python train.py --hidden_size=512 --head_dim=64 --intermediate_size=2048 --norm_place="pre" --init_std_down=0.00408 --optimizer="cautious_adamw" --learning_rate=0.000305 --lr_mult_o=0.684 --lr_head=0.00398 --max_grad_norm=1.0 --final_lr_fraction=0.0 --doc_mask=true --max_steps=16659
MLP neurons of a small language model. Each row is named by its layer, matrix (down: output weights) and neuron, and shows model dimensions 0-95. Each number is 50 + 10 x the weight over its row's rms, rounded and kept within 0 to 99.
A block is one neuron, or neurons of one layer that tend to fire together. After each block is what it responds to, as a language model described it from the Wikipedia text at the highest values.

L3.down578:53 35 41 47 50 50 38 42 84 47 49 50 41 58 62 54 49 56 52 60 54 59 34 50 50 36 42 35 58 36 53 60 44 49 61 60 53 32 51 49 43 46 68 51 50 55 55 70 35 43 55 57 32 44 35 33 42 39 60 59 46 35 46 37 56 52 36 42 55 48 68 50 42 46 62 70 57 39 42 64 50 56 52 42 48 35 60 44 49 46 44 42 36 42 45 58
L3.down690:60 81 45 48 38 46 51 61 53 57 33 31 56 61 67 36 59 50 48 36 51 41 60 52 44 34 58 48 42 51 61 42 56 61 48 49 39 72 41 46 54 48 60 39 66 55 51 70 62 51 51 46 55 41 45 45 60 29 51 33 44 57 53 49 43 49 44 52 57 63 60 53 42 49 51 37 53 52 41 49 51 64 66 53 57 37 29 75 44 45 55 57 49 71 39 39
L3.down832:53 58 49 53 44 39 57 35 61 52 39 69 33 68 48 20 48 47 56 60 55 57 71 57 48 24 36 63 67 40 53 57 51 59 48 54 39 50 29 34 53 49 52 35 56 56 50 78 43 59 48 41 48 46 32 34 50 33 62 50 65 51 53 51 25 58 52 51 51 58 51 51 52 25 41 50 46 32 41 62 57 44 48 47 52 44 50 43 34 41 48 30 54 28 44 58
L3.down887:42 55 52 35 46 56 53 37 49 33 54 45 51 44 67 48 54 54 37 58 32 34 56 40 49 61 51 42 56 69 32 42 49 47 48 34 29 66 33 54 61 58 63 63 34 45 42 37 47 32 40 53 68 51 34 63 57 30 46 53 76 45 68 40 40 48 52 33 53 73 61 51 69 51 42 50 47 43 34 41 49 38 44 65 59 45 55 45 56 60 45 51 47 50 48 59
L3.down1648:55 50 62 43 55 45 60 81 50 59 39 42 41 50 63 44 58 54 48 42 44 61 59 46 63 53 64 63 40 49 58 58 49 51 40 43 55 25 65 51 58 30 34 50 50 59 62 48 52 46 58 48 51 51 52 45 53 52 65 27 57 44 44 24 67 30 48 50 53 41 49 51 53 64 55 49 53 45 52 42 44 45 64 40 38 38 63 55 77 44 57 66 43 61 48 51
L3.down1890:61 62 49 55 64 51 39 49 44 39 44 58 54 68 40 41 68 59 41 60 32 61 57 76 63 34 50 50 52 36 48 52 69 51 58 48 44 51 45 39 52 41 49 42 46 46 44 42 58 60 57 50 47 52 51 45 50 45 56 58 62 52 43 66 71 54 50 34 44 46 62 55 37 54 43 48 44 20 44 43 44 52 62 65 40 52 62 30 61 52 44 40 41 31 59 49
L3.down1919:38 51 64 55 62 40 57 54 59 35 54 37 56 56 75 53 44 36 36 51 54 36 35 64 55 41 40 48 43 67 54 54 48 58 45 57 44 54 31 41 57 39 57 54 53 52 52 71 33 40 45 57 61 37 56 41 49 38 56 48 56 49 55 61 59 53 50 55 43 57 42 36 48 54 43 30 68 29 38 49 79 43 55 60 56 46 36 27 53 57 47 58 51 46 54 63
L3.down2038:35 66 42 52 27 55 67 53 51 34 41 70 36 59 60 52 59 45 27 57 59 50 42 40 34 52 51 56 54 43 53 45 49 52 45 32 42 64 41 38 61 53 33 40 44 47 43 56 27 51 47 52 46 41 42 45 44 41 43 50 63 31 52 57 57 49 48 50 50 70 51 57 47 57 56 35 47 47 35 62 65 50 41 64 50 46 37 60 50 45 53 34 51 36 35 53
Responds to: Proper-name final pieces

L4.down964:48 47 54 46 72 58 47 45 53 53 50 46 56 46 42 53 55 62 52 31 39 34 47 68 38 57 58 52 66 52 51 64 40 39 63 68 49 52 57 72 66 57 62 50 56 54 45 44 45 40 45 54 51 31 36 47 64 48 54 52 36 48 54 48 53 46 50 55 58 37 47 64 48 63 51 43 63 71 31 29 51 56 66 35 42 47 58 52 57 26 57 74 31 51 47 50
L4.down1044:62 39 36 55 41 63 61 45 58 41 25 56 49 55 51 64 55 54 57 32 46 44 39 56 34 56 44 52 68 60 41 40 56 42 42 35 34 62 58 55 51 59 45 43 55 36 52 61 48 54 27 60 51 56 40 64 54 32 46 33 35 60 59 55 32 48 54 51 42 41 65 41 40 52 53 30 43 65 46 35 48 60 64 55 62 55 55 58 65 46 44 50 58 65 45 62
L4.down1208:57 34 58 45 63 43 54 57 42 51 55 49 50 48 56 54 72 48 59 45 36 46 34 54 53 41 47 66 56 59 46 40 32 41 47 53 64 46 42 65 65 54 41 56 55 62 27 34 33 46 58 46 38 55 66 37 53 43 29 60 38 41 53 41 58 42 39 48 53 41 51 46 46 60 48 50 48 42 23 60 42 62 50 61 56 34 35 47 50 40 46 51 58 46 52 63
L4.down1613:41 49 48 46 65 55 38 41 62 63 52 38 42 42 44 57 45 78 47 44 45 59 52 63 46 69 39 64 73 49 39 54 44 41 57 73 48 58 40 67 51 56 44 62 61 50 49 32 57 48 36 36 59 53 53 32 47 43 34 54 37 43 38 31 66 48 44 50 51 46 44 60 52 55 61 53 44 55 36 57 44 44 33 49 45 42 56 50 57 42 51 58 49 44 61 38
Responds to: Taxonomic genus-name endings

L4.down639:40 21 45 39 63 56 63 56 43 59 44 50 33 60 48 41 59 67 46 59 40 59 50 40 46 55 59 65 41 48 59 68 48 31 45 46 51 45 64 40 47 32 62 56 48 59 44 39 49 53 49 54 37 66 53 40 50 45 52 45 51 48 45 48 56 54 43 45 68 47 43 58 51 48 46 56 50 41 34 60 55 54 50 30 56 44 46 48 30 57 55 49 57 59 42 35
L4.down891:49 39 61 18 42 65 47 58 57 64 50 46 46 61 36 40 56 44 47 32 43 52 37 53 56 37 45 49 41 55 38 62 53 60 57 52 43 34 39 44 59 38 51 56 54 49 63 56 54 38 39 60 59 72 70 56 67 49 38 46 38 57 59 36 65 47 56 63 45 75 46 43 67 41 62 45 47 47 36 53 53 34 50 45 51 62 58 55 40 45 47 50 35 60 71 62
L4.down1265:50 48 43 37 49 76 56 48 53 37 44 52 59 57 53 58 62 44 44 41 41 36 54 54 42 52 55 56 61 59 60 46 38 53 55 35 54 50 44 35 49 33 57 46 44 49 47 61 42 34 58 58 53 38 41 37 50 42 36 37 65 44 49 56 57 51 65 54 49 37 40 40 30 51 52 56 58 40 36 41 40 34 40 61 59 46 42 51 40 46 30 39 44 35 64 67
L4.down1277:50 51 45 55 51 30 65 55 53 54 37 45 44 31 42 61 46 54 47 56 46 52 81 41 31 37 49 39 41 54 45 63 58 46 40 41 55 58 37 57 39 51 46 42 40 47 54 49 47 56 67 53 54 53 39 49 43 60 44 74 53 49 27 49 48 51 45 60 67 56 61 56 37 45 61 61 47 47 40 54 51 33 62 30 37 50 46 46 54 34 55 62 34 36 41 51
Responds to: Surname-ending tokens

L5.down321:65 50 56 52 66 36 44 55 50 47 48 47 47 63 53 46 46 58 51 35 41 58 59 49 51 67 46 55 51 38 60 66 51 30 65 41 50 66 71 38 52 25 44 39 38 56 51 47 39 57 48 47 45 54 48 48 63 54 53 58 57 61 39 54 49 50 52 66 45 51 70 53 51 43 49 49 56 56 32 46 47 75 53 58 50 50 65 47 55 44 54 60 62 59 52 46
L5.down1306:48 68 44 53 45 59 44 48 41 55 50 48 39 53 37 52 58 49 40 51 52 44 64 39 74 42 48 73 60 48 53 45 39 70 56 41 44 53 67 46 41 54 54 46 43 57 53 56 47 49 55 43 62 39 57 38 44 48 61 49 58 48 57 60 46 53 37 53 45 42 47 47 56 57 50 52 60 47 54 57 43 33 33 38 38 38 58 46 29 62 48 41 37 34 44 62
Responds to: Surname endings, final digits

L5.down813:36 41 60 53 39 56 64 48 62 57 47 50 41 57 49 45 29 52 53 51 49 63 44 48 49 49 57 52 58 50 47 64 32 48 48 56 55 62 61 70 26 54 70 55 51 65 59 44 52 48 61 46 42 48 64 57 53 25 51 58 40 54 58 41 31 44 56 44 45 61 57 40 64 57 50 40 41 51 33 50 59 40 41 47 33 55 42 65 56 63 41 51 60 46 52 45
L5.down864:37 57 35 33 47 65 61 45 36 52 37 73 23 51 64 34 35 54 36 47 38 52 59 54 63 50 49 55 53 62 47 65 47 35 65 53 44 38 53 53 36 61 60 72 55 47 54 28 38 52 43 59 59 37 59 38 71 36 52 60 54 60 52 58 49 55 52 59 58 44 48 49 48 59 40 54 59 39 30 32 43 51 78 48 48 42 58 52 66 22 41 45 57 58 53 41
Responds to: Location and habitat phrasing

L3.down204:50 50 48 37 44 52 58 59 62 60 44 50 33 42 58 48 43 54 64 51 42 50 56 32 64 35 60 62 37 50 68 32 68 47 68 47 57 42 53 61 63 69 53 54 52 71 61 52 42 37 50 49 62 38 59 51 63 39 46 49 66 53 50 38 39 44 51 44 52 49 38 52 57 50 54 45 53 61 54 40 50 47 47 61 40 44 62 56 42 48 54 56 25 44 57 34
L3.down893:64 65 43 63 38 45 53 59 47 51 67 58 59 62 46 52 46 46 62 51 51 45 50 50 47 57 75 48 58 38 63 63 43 34 50 49 78 53 43 54 63 46 64 37 48 53 41 53 61 51 37 26 40 50 62 34 48 52 69 42 41 47 57 54 36 48 51 46 41 46 33 52 49 50 57 66 48 65 41 57 54 59 43 59 32 52 45 42 50 37 48 25 69 45 53 43
L3.down1096:52 58 44 68 58 44 29 56 62 57 54 57 45 48 47 59 31 30 37 64 57 51 57 50 43 42 69 40 64 48 38 45 71 56 54 63 55 55 40 42 57 44 59 45 38 59 64 50 59 38 40 49 53 60 49 44 61 31 63 62 11 43 48 61 54 74 65 54 38 34 33 59 33 39 67 58 48 50 34 42 53 49 46 47 47 48 36 53 45 50 39 65 52 48 43 49
L3.down1108:48 45 64 54 47 29 46 63 56 38 66 77 43 38 43 60 40 41 53 48 54 58 62 49 68 43 43 57 44 47 52 48 53 58 55 56 38 48 70 42 42 55 51 34 44 52 49 37 51 31 38 43 30 56 38 47 43 51 50 61 69 52 52 58 50 61 50 37 59 50 54 48 50 51 45 53 44 41 46 57 62 56 46 50 47 51 55 45 57 54 43 50 46 32 46 56
L3.down1265:44 55 38 58 64 46 50 54 42 50 44 55 51 44 60 58 50 39 42 47 44 48 47 45 48 29 48 49 41 42 34 36 47 39 44 59 52 43 50 58 46 59 47 19 40 46 33 53 40 54 55 53 44 36 49 55 56 50 52 76 64 58 66 35 50 35 53 62 42 43 51 56 49 32 56 29 46 54 48 47 46 49 54 33 43 40 51 69 64 51 53 53 71 68 62 61
L3.down1268:39 63 51 40 47 40 50 60 58 46 47 42 58 66 46 48 60 34 37 55 29 46 55 52 60 49 57 59 32 50 65 45 53 56 46 61 54 59 46 59 39 46 57 46 63 52 43 32 43 43 47 41 41 55 51 28 58 39 51 51 61 50 40 49 40 60 57 73 37 59 37 56 60 69 50 61 57 53 48 53 65 56 44 54 56 48 76 39 42 55 42 47 49 47 61 57
L3.down1735:62 51 51 43 54 61 44 49 61 41 53 44 52 41 25 64 61 47 63 47 40 50 39 62 47 47 53 55 51 31 48 51 40 36 42 42 39 41 37 52 52 55 60 57 61 51 50 43 55 52 59 49 39 50 52 29 53 51 51 56 45 23 46 42 35 38 63 45 60 48 54 66 14 49 60 60 61 52 48 51 52 61 49 46 52 46 62 55 47 41 52 55 52 64 66 51
L3.down1812:39 72 54 57 31 51 44 53 44 61 50 49 47 65 33 45 59 47 66 49 51 43 43 41 50 46 64 42 67 42 62 51 46 35 47 37 46 51 54 51 40 46 61 41 53 44 51 56 61 47 40 40 38 56 56 41 60 48 65 49 61 55 47 54 47 53 46 47 57 69 60 51 55 63 65 54 53 50 34 54 47 57 36 57 53 62 55 39 51 35 62 58 44 47 62 46
Responds to: Predictable reference-text completions